Weights of a small GPT-style language model, trained from scratch on English Wikipedia: 15.9M parameters, 10276 steps.
MLP neurons of a small language model. Each row is named by its layer, matrix (gate and up: input weights) and neuron, and shows model dimensions 208-271. Each number is 50 + 10 x the weight over its row's rms, rounded and kept within 0 to 99. A neuron's up and down rows have the sign that makes its largest values positive.
After each neuron's rows, "fires in" lists the words (lower case) most often at its 100 highest values on Wikipedia text that the model never trained on.

L3.gate12:30 40 52 50 43 65 55 37 76 54 54 61 42 67 45 67 44 32 57 56 27 49 33 41 60 33 52 57 41 52 39 41 63 65 65 66 52 57 65 68 54 58 48 78 49 63 53 51 55 54 37 57 52 51 65 33 56 51 64 41 39 48 57 45
L3.up12:61 51 42 52 55 54 44 52 39 45 62 52 54 64 44 50 42 52 68 16 53 47 57 66 39 59 52 59 47 46 45 55 63 60 40 46 57 63 48 48 57 37 44 34 35 46 50 47 35 41 59 49 30 49 47 51 70 56 78 77 57 56 48 53
fires in: "of", "on", "from", "a"

L2.gate417:62 61 44 58 43 52 34 63 67 58 54 46 49 52 33 42 48 44 35 55 46 69 27 77 44 31 62 46 59 31 52 61 29 58 46 51 57 51 58 54 37 38 65 42 34 49 53 50 45 43 59 48 65 54 50 64 63 54 50 54 48 55 49 71
L2.up417:55 67 59 45 63 43 53 66 46 30 55 56 61 48 46 51 62 55 54 51 54 53 77 49 57 63 48 45 55 40 63 45 36 31 57 50 44 55 47 64 63 58 63 35 43 56 39 61 44 51 37 57 26 61 58 55 63 49 51 52 57 70 58 69
fires in: "he", "she", "these", "this", "of"

L2.gate315:40 60 54 38 44 47 53 52 33 60 54 39 35 67 45 55 51 43 65 44 77 60 31 55 62 38 45 46 57 44 42 33 38 45 48 71 46 48 70 58 58 35 57 57 55 44 56 69 45 35 43 48 41 42 48 46 61 51 59 43 38 42 55 54
L2.up315:43 60 45 55 58 54 63 45 30 31 47 52 59 57 42 54 41 62 56 42 56 50 43 72 51 34 53 52 49 43 46 78 51 49 60 57 61 36 52 60 49 57 60 60 37 45 46 47 40 55 51 52 41 39 27 49 48 48 54 50 52 74 41 67
fires in: "of", "districts"

L2.gate700:48 57 48 53 51 57 68 51 56 45 49 45 44 55 55 26 46 45 50 46 29 73 58 52 62 55 52 40 40 50 45 64 55 48 54 54 39 50 38 54 51 58 31 54 54 47 61 32 45 47 39 55 58 53 56 45 42 34 56 42 53 73 34 65
L2.up700:54 64 56 51 54 72 46 47 47 56 43 57 35 32 55 52 54 54 65 21 55 65 55 48 45 54 51 62 53 42 40 55 52 39 46 38 53 47 65 42 54 57 34 54 48 52 52 35 48 55 43 61 56 57 51 62 59 34 60 57 46 41 52 35
fires in: "of", "naval", "criminal", "senate"

L2.gate893:49 61 60 59 64 45 39 54 53 34 58 41 46 47 50 47 45 62 42 52 47 64 41 46 47 47 47 45 39 43 60 56 54 31 54 48 67 34 35 59 32 57 47 65 37 70 48 51 35 49 48 44 51 33 41 56 44 67 52 64 58 53 66 34
L2.up893:38 42 58 41 45 57 44 49 34 73 59 41 52 51 49 36 62 59 53 53 49 47 26 41 53 52 41 46 48 52 51 29 39 51 49 61 44 50 43 42 37 69 48 54 51 38 38 37 59 58 52 48 51 70 48 52 49 28 58 63 51 27 74 35
fires in: "who", "a", "which", "both"

L2.gate783:48 42 45 41 36 70 58 58 28 57 49 29 60 50 45 40 57 43 44 57 60 60 56 47 54 50 51 68 57 55 43 65 51 36 64 35 53 37 57 44 42 53 49 42 46 54 38 46 51 37 44 60 47 51 56 62 60 54 54 43 54 49 43 64
L2.up783:50 46 44 36 45 50 59 70 32 65 58 37 68 45 48 53 69 73 63 61 47 60 44 52 59 59 63 59 60 57 47 67 46 45 54 44 36 43 70 65 42 45 37 61 40 66 53 55 46 33 59 39 62 39 58 40 50 45 61 42 54 59 51 56
fires in: "a", "well", "result"

L3.gate319:49 51 57 42 54 34 64 44 39 39 42 50 46 32 52 31 44 54 55 53 60 63 76 54 53 59 52 52 67 55 49 36 50 72 48 50 36 31 47 49 53 50 65 50 43 40 63 48 45 29 57 52 56 66 62 37 45 43 53 50 44 45 58 63
L3.up319:42 45 67 23 46 40 61 40 39 63 46 63 45 49 37 53 45 32 68 66 40 43 38 39 59 52 58 52 49 44 48 46 38 48 58 55 60 57 51 50 53 53 52 60 54 45 72 50 33 37 42 59 44 51 69 62 65 55 67 47 50 55 64 73
fires in: "of", "the"

L2.gate383:56 60 46 53 39 51 41 31 46 51 49 74 49 41 56 44 41 47 66 52 34 57 61 51 54 54 41 60 42 62 52 60 53 41 69 54 55 39 54 57 47 48 53 55 46 48 54 68 46 42 43 54 47 43 58 51 50 59 50 62 44 51 52 53
L2.up383:41 72 64 52 56 49 52 48 49 48 48 72 32 39 54 37 36 39 67 41 35 29 53 57 46 42 38 57 56 44 25 47 52 58 33 53 43 41 45 61 42 54 50 39 45 34 68 41 33 47 54 59 49 26 42 53 43 48 56 53 38 55 66 57
fires in: "of", "ind", "moscow", "lower", "ukraine"

L2.gate828:52 48 48 42 25 58 52 41 65 48 46 40 39 71 30 47 41 42 52 48 56 46 33 39 53 55 48 41 47 47 45 64 42 43 40 52 46 46 57 50 41 55 43 49 71 58 59 53 52 54 56 39 46 68 54 49 37 36 66 61 55 74 50 40
L2.up828:59 48 59 37 40 58 57 54 57 60 53 49 42 35 41 56 57 44 57 60 63 62 64 74 58 59 56 59 43 27 61 44 50 46 44 49 47 49 48 60 59 47 41 52 45 44 51 55 61 45 61 74 58 42 61 65 56 52 27 48 55 58 55 38
fires in: "grigorovich", "elizabeth", "below", "elisabeth"

L2.gate246:46 52 61 53 35 68 49 42 52 60 63 38 37 49 58 55 72 37 58 60 64 55 45 45 45 59 43 52 49 51 47 56 39 36 44 52 50 61 49 36 53 66 44 52 43 48 48 40 57 58 39 40 57 56 55 41 41 56 66 63 49 51 52 56
L2.up246:43 57 61 53 44 46 52 62 44 38 57 59 43 51 43 52 39 47 53 52 52 52 47 49 48 70 56 43 52 50 55 40 43 57 40 47 66 70 46 62 48 53 65 40 62 59 70 67 55 43 53 57 45 49 52 67 54 64 76 70 51 58 58 33
fires in: "according", "of", "incumbent", "entire", "abbasid", "addition"

L3.gate179:41 35 52 51 43 43 46 33 58 53 58 41 42 55 49 37 46 56 56 48 45 53 43 65 46 22 68 51 30 37 42 43 67 51 62 46 50 39 48 53 48 42 49 49 33 64 44 38 65 58 40 42 46 65 52 50 60 44 61 42 47 56 37 49
L3.up179:46 43 49 39 68 60 43 35 49 47 65 44 46 44 55 44 45 38 55 63 43 66 43 63 57 51 58 54 30 52 73 46 54 57 60 71 51 38 31 62 62 55 62 52 44 65 42 67 47 60 45 33 44 56 71 39 62 32 58 52 43 55 51 35
fires in: "they", "she", "he", "it"

L3.gate400:51 65 52 56 46 59 59 47 36 63 43 58 44 46 67 28 48 48 70 36 35 57 46 47 55 44 50 61 50 49 69 64 46 42 31 60 51 42 59 52 60 54 52 51 32 58 34 40 32 46 57 41 49 45 42 45 53 51 68 54 42 38 48 55
L3.up400:51 27 48 51 52 30 66 55 45 50 54 65 37 48 41 49 59 55 60 58 67 44 47 48 54 35 36 50 59 39 60 57 45 44 42 62 68 66 59 42 55 48 53 53 53 54 57 40 54 51 45 56 60 49 48 59 46 49 72 69 48 56 50 63
fires in: "of", "the", "from"

L3.gate371:47 57 60 39 47 57 45 28 62 63 45 49 53 54 53 41 43 55 43 47 41 62 45 50 55 45 65 41 55 28 62 60 71 41 59 59 47 38 52 47 49 57 48 43 45 46 55 44 51 36 48 49 75 52 61 54 44 34 52 59 70 45 42 45
L3.up371:34 73 54 49 63 61 32 60 43 45 73 48 57 56 54 50 57 39 51 46 59 44 46 46 37 60 53 34 62 55 38 34 45 74 51 65 64 52 50 57 43 43 45 55 52 46 55 57 47 65 39 47 52 61 55 59 58 34 61 44 61 40 35 45
fires in: "only", "of", "approximately", "to", "nearly", "least"

L3.gate202:51 64 48 47 62 59 41 40 37 55 34 58 56 57 61 45 48 44 39 61 73 35 54 47 47 53 61 60 44 48 40 49 61 40 51 65 58 49 59 65 64 39 61 53 63 44 51 48 50 55 46 25 57 51 55 68 32 47 64 61 59 56 48 59
L3.up202:64 39 55 43 53 55 70 63 48 45 63 40 53 79 59 52 49 46 55 25 47 49 39 59 52 61 61 59 26 54 44 49 52 63 55 61 52 52 66 54 58 28 53 66 46 39 61 39 57 68 42 66 53 40 63 41 32 55 61 52 41 63 53 39
fires in: "there", "according", "of", "all", "therefore", "among"

L2.gate734:49 60 40 40 62 55 51 65 65 52 43 54 48 46 52 36 49 36 46 44 54 54 57 44 51 43 67 29 65 62 35 50 48 45 52 52 39 20 53 54 51 57 47 45 33 44 46 51 50 45 49 57 70 43 39 58 52 49 40 46 14 38 55 35
L2.up734:57 31 30 36 44 45 52 56 46 44 57 53 69 51 55 57 61 72 54 51 44 44 51 62 72 51 45 43 50 34 56 56 40 42 62 54 45 49 49 47 44 41 54 35 59 60 42 53 58 48 53 59 41 48 36 53 55 55 40 79 55 55 54 47
fires in: "the"

L2.gate117:49 68 55 59 62 62 44 43 51 69 52 49 47 55 56 46 46 63 65 57 58 68 47 36 68 47 59 56 63 34 33 39 45 54 55 64 46 48 54 47 41 51 57 51 58 50 46 33 59 55 39 55 44 63 54 50 51 47 73 45 48 53 39 51
L2.up117:53 58 44 49 53 51 53 54 37 39 52 49 53 51 57 40 50 23 48 49 46 52 36 44 42 49 64 53 56 33 49 49 57 44 51 44 48 45 43 49 40 46 51 62 54 52 49 75 41 46 35 43 59 62 59 57 19 45 56 55 43 58 60 51
fires in: "of", "mi", "some", "native", "primarily", "mostly"

L2.gate327:49 49 63 56 52 44 41 47 61 64 77 33 48 47 38 40 51 56 46 63 72 61 52 64 36 52 38 34 43 41 65 64 51 57 55 34 57 53 56 73 50 47 65 49 52 54 52 49 54 41 39 51 57 45 48 55 60 51 49 36 45 34 49 52
L2.up327:51 51 38 58 47 35 54 55 53 44 62 47 50 48 66 54 37 71 45 48 50 40 51 48 45 53 51 32 47 61 76 39 51 76 42 77 52 43 52 45 41 65 53 52 52 39 29 56 57 44 42 42 53 61 46 64 58 44 46 46 47 48 32 31
fires in: "season", "year", "later", "contract", "marriage", "time"

L3.gate242:58 53 50 54 59 52 50 40 45 45 58 49 51 60 48 33 50 47 50 40 56 61 51 63 70 50 57 48 64 53 45 47 33 54 54 44 67 39 35 43 57 55 47 51 46 45 45 39 49 57 51 42 38 71 46 58 64 72 66 53 53 55 57 50
L3.up242:55 42 60 50 70 61 46 41 47 52 53 40 45 45 50 38 48 47 38 56 37 41 46 47 39 58 65 52 59 64 42 57 43 57 51 35 51 39 45 40 72 48 60 44 49 61 49 52 46 54 54 50 49 66 60 48 53 60 63 52 52 65 46 39
fires in: "it", "the", "he", "has", "this"

L2.gate416:51 48 49 52 38 49 42 49 54 58 51 70 53 53 39 35 38 57 31 40 51 59 46 58 41 35 53 41 41 36 54 46 56 51 49 30 41 49 59 46 50 55 64 44 30 52 44 43 51 42 44 37 39 54 58 42 60 59 66 35 55 55 51 58
L2.up416:47 47 45 58 56 60 45 52 42 48 55 54 30 53 33 53 74 70 46 56 64 48 63 46 53 51 50 55 67 51 41 28 42 65 34 41 43 64 52 46 49 50 38 47 45 49 62 20 41 52 51 62 35 52 31 43 55 54 37 56 46 66 61 42
fires in: "to", "under", "of", "diamond", "properties", "diamonds"

L2.gate469:57 64 64 33 50 60 31 33 63 61 51 54 36 70 58 47 64 47 49 52 69 44 50 45 43 29 42 57 61 57 57 45 53 68 60 49 47 58 51 51 63 48 44 46 40 66 58 61 48 45 40 28 68 34 43 89 63 65 58 45 52 20 51 58
L2.up469:63 43 57 45 47 46 34 54 60 51 51 74 42 60 55 55 42 48 49 53 51 54 28 56 48 40 50 41 51 50 51 50 50 67 58 45 40 54 62 63 45 47 38 34 39 50 42 59 51 31 43 39 51 45 53 53 52 46 51 62 64 50 44 67
fires in: "of", "ofakim"

L3.gate459:58 44 59 61 49 57 56 43 36 53 52 25 49 34 48 56 51 44 42 52 32 69 62 51 54 60 56 53 47 45 56 45 43 48 47 45 71 49 73 65 38 56 71 46 37 34 31 36 70 42 52 43 45 50 52 48 34 74 45 46 55 40 43 43
L3.up459:52 67 41 37 53 52 44 55 54 62 29 53 54 39 50 43 38 36 55 55 51 46 42 63 56 55 65 61 54 47 63 49 62 55 41 37 50 76 57 79 45 62 63 47 37 50 62 45 65 52 63 49 55 46 55 57 70 69 64 28 48 44 44 52
fires in: "a", "of", "an", "not", "riaa"